Part of a small language model's weights: a variant of Muon for these matrices.
MLP neurons of a small language model. Each row is named by its layer, matrix (gate and up: input weights; down: output weights) and neuron, and shows model dimensions 80-175. Each number is 500 + 40 x the weight over its row's rms, rounded and kept within 0 to 999. Numbers have three digits each. A neuron's up and down rows have the sign that makes its largest values positive.
Before each neuron's rows, "raises" lists the tokens whose logits its output raises most directly, leaving later layers aside.

raises: " June", " November", " October", " December", " July"
L6.gate845:505599555485570482516524420552410515511516490514540467510509458476511488439495528494527527540474473410549494481530530414490475539525526519537531523553455462529487511528528567476528596485530532461474495497492490547526453533556510500541486588498553527540488449548441543517449448546570463485
L6.up845:369553490472549534490501478495514431430527539494555470501565512529503461476458484471501504458459446547462555541513480478485557488587454550533611516531447564525521466519511525434533483495516553455466515495484581473494486491507507598497462491442511516450531545425441470517498432491547452426
L6.down845:400462451476540475442549455512483429539554471524518436493493413469522462510565514521525564473478445516520532566541531436467521525510496462528498536485505498531539483471478557450488565564562488532488552528450497519477472604518526496513506502539536505502504534468494518556532507508489533528

raises: "\n", ":", " following", "):", " follows"
L6.gate1198:518519476486457497534517526508512450517488499553470485412470485534539498592538483541512515523541491479485438511517520537529531516471485449479468457416479445508525540475517503443507483476461575533559549486433545534526526486498537523540448525455500488501528491465493427465551528591537490535
L6.up1198:512546444541506495520543464470535452568498487486458516451484509458523431504433495498486583500518493537448479485518481600556512558546478517479488473498464533526508473508479530405513511539507457536562506472516476510502486445467532576523467519499535477525429518449536386484557500524560542508
L6.down1198:522491515539467551514561513543475520543437542481462461415533464477461488458510487469456506503422482571486527456476504503450489516485458446539516510569424592527524525503467533499457446660539478557500523526517457466532544412502486592472563552495513482514428478545574461467480537572539450542

raises: "):", ":", "ue", "lt", "("
L6.gate1120:492473577471469444538516441478463437454537487497530546510594448477445516465490565587541512431473517463434424534505396509485525462477478513571476582507534493432493448554452494480497537528484474529581531539553488500537475416486469548478482514498456484527527464533509523486533435499504518505
L6.up1120:483470559497615501560521507488557513477437450420471514481545431517488484554533594505470488383553428464506491453525361512485470465497439526483523525494542463403510509513493531446469502537480573522540541472535502585493457427496452572486527596529508489511504525473626473539490401534521554522
L6.down1120:390517453499464504476531508504525468493438511509508565514475487474503491422468466542579532539477481512478462443448450494454535545467496556536436474465476447449449472516459520475477462535532510539605507455479453477603461493504436400511516502509453500604510493553519494486461506563538548478

raises: "ure", "ions", "u", "ion", "ed"
L6.gate1311:525492504482468465525480523444507495570554504424509525467568500454462464440503503519537512447487404523430562422469490559478507474592456475465475514510469493542566553457501529586501437497507488455565490493477501495510395521544504519487527462515492490415529626565533516489416474526519551524
L6.up1311:480507459507496445525451525468461516547558535442555473488478402461439459549526537496491516524535514522531473477543476500459426504503480426499487511463479507506533562503485475524466439587509461510546522476432502524547478497534442498451520560472513533449575489580520457542527527567527558521
L6.down1311:474583491497496495562473551489554433390546496452512527479523505498554562517458519478530532553509454582462486519471523414445443488498561466507466483502553549553500487558503476421496508548444506500487463450512475389472498459584477545487547526474520480439516479553495484516460463507485480498

raises: " They", " The", " These", " This", " However"
L6.gate1044:495483537506465506523566556483532512455449497418513454478513512412486540466523517439478491416529570461497553470471558469480552528518480474490497457455457574443505489523546553501544564544511483500545447567487512464484541513532459568502474508441506546478529490550491520559461525545433432561
L6.up1044:440471463491483515498482456458561535504542516487539386478456438504486462503556433512442522540526510480463515468524475442535581490505491520534509494469469538535549430459517559521487471484437447479503461511486405434460499462523532480500555550440499562571500477397504464533445537519459523410
L6.down1044:557541505497494529445539533511560469509458503461504547497537464478533522502498449430552473464496534500473558487422562456489538533574438539317537530465528528470505481469513490563487601566494523497514422521472543536505529560541454534546465496491538530490491495631503459534455445556428489543

raises: "ure", "ion", "or", "oid", "ions"
L6.gate874:483527516443502546549570561520518567543505447492475511466484502510406374449543532413535492498449410508469498476502478503473397464508503484488434529514508545534524529459431530509500497478541435482500501517511442487517493475477472411490508431525488489513494503571516453488521486504584537448
L6.up874:495490535512578489572429525468510503519459435492431473451425521468456450464479503476510448480496421523494513394499511581477515501482518478483513521493420560528555478450558616534492458530502492510581483456508442469477502514541475476417460509486490520536487536518511464508497477509545539459
L6.down874:432496408500503487468549498493494487514508481439476460488486498436447436523501508397429518452539472539485472499464503560488467501494475580593555459434492544500440493462513593459524532456515527432555521496552490517436548573488536464563491527585544490474461493461532479465520500496522498498

raises: " November", " February", " December", " January", " October"
L5.gate350:475456518479507470521427443548454540547520424522505455480513480556437508457501548469553560535524548472487521543515510460501554492454535478506513482550485486537463486564543540480527486510510459490516439517547534508513508446588457500474500517516552563488544514509480509516499454584540497395
L5.up350:473449507480505495413504430553530492502546470544480456579454486467500506456511525507544567497538509458515521528482484465499570450537428486515478551513504524510513457480538423443493493511430519458472462486484510478508517498508512541499460534395468493559462447446480508417464426379481499480
L5.down350:521523460473466462496527498499460541499538481499475478517480502504495500454519440502592619537560544491483491501489496448405492521500498503511549479432467408542532520470501541497435509522537457467498522464535551457510521522526498518473511541530636510462558452508499520524485487494538524490

raises: "ions", "ion", "ive", "ae", "ional"
L6.gate89:452547478531501516468472537496556490571542475438514574470479535466477505506524598485521535509482477471439470521491509457511483426443513477556421502490449512497509490462480559574520427548481515468559572447505497543507558530539434533502500462494529535407513513533448480524459512468513506470
L6.up89:454563473495599560501444503509435484511565515478502560507551503438491443481515531510504552514508461453495504469490435508554494475519480539496510506525561503456561544472514558537478530499500538507533524528452463491518541523518422548525505481489533541481554498535513511542528505515496562442
L6.down89:497534421499523525510485541547559436480595459429554502494474504516467513399457491431550521460520573430455490541439496490504468478443469502524501523505486418535489515488512494470566474451449479475549527456456466543462524448475528480514516520471530501465516505455545469476537504405542528450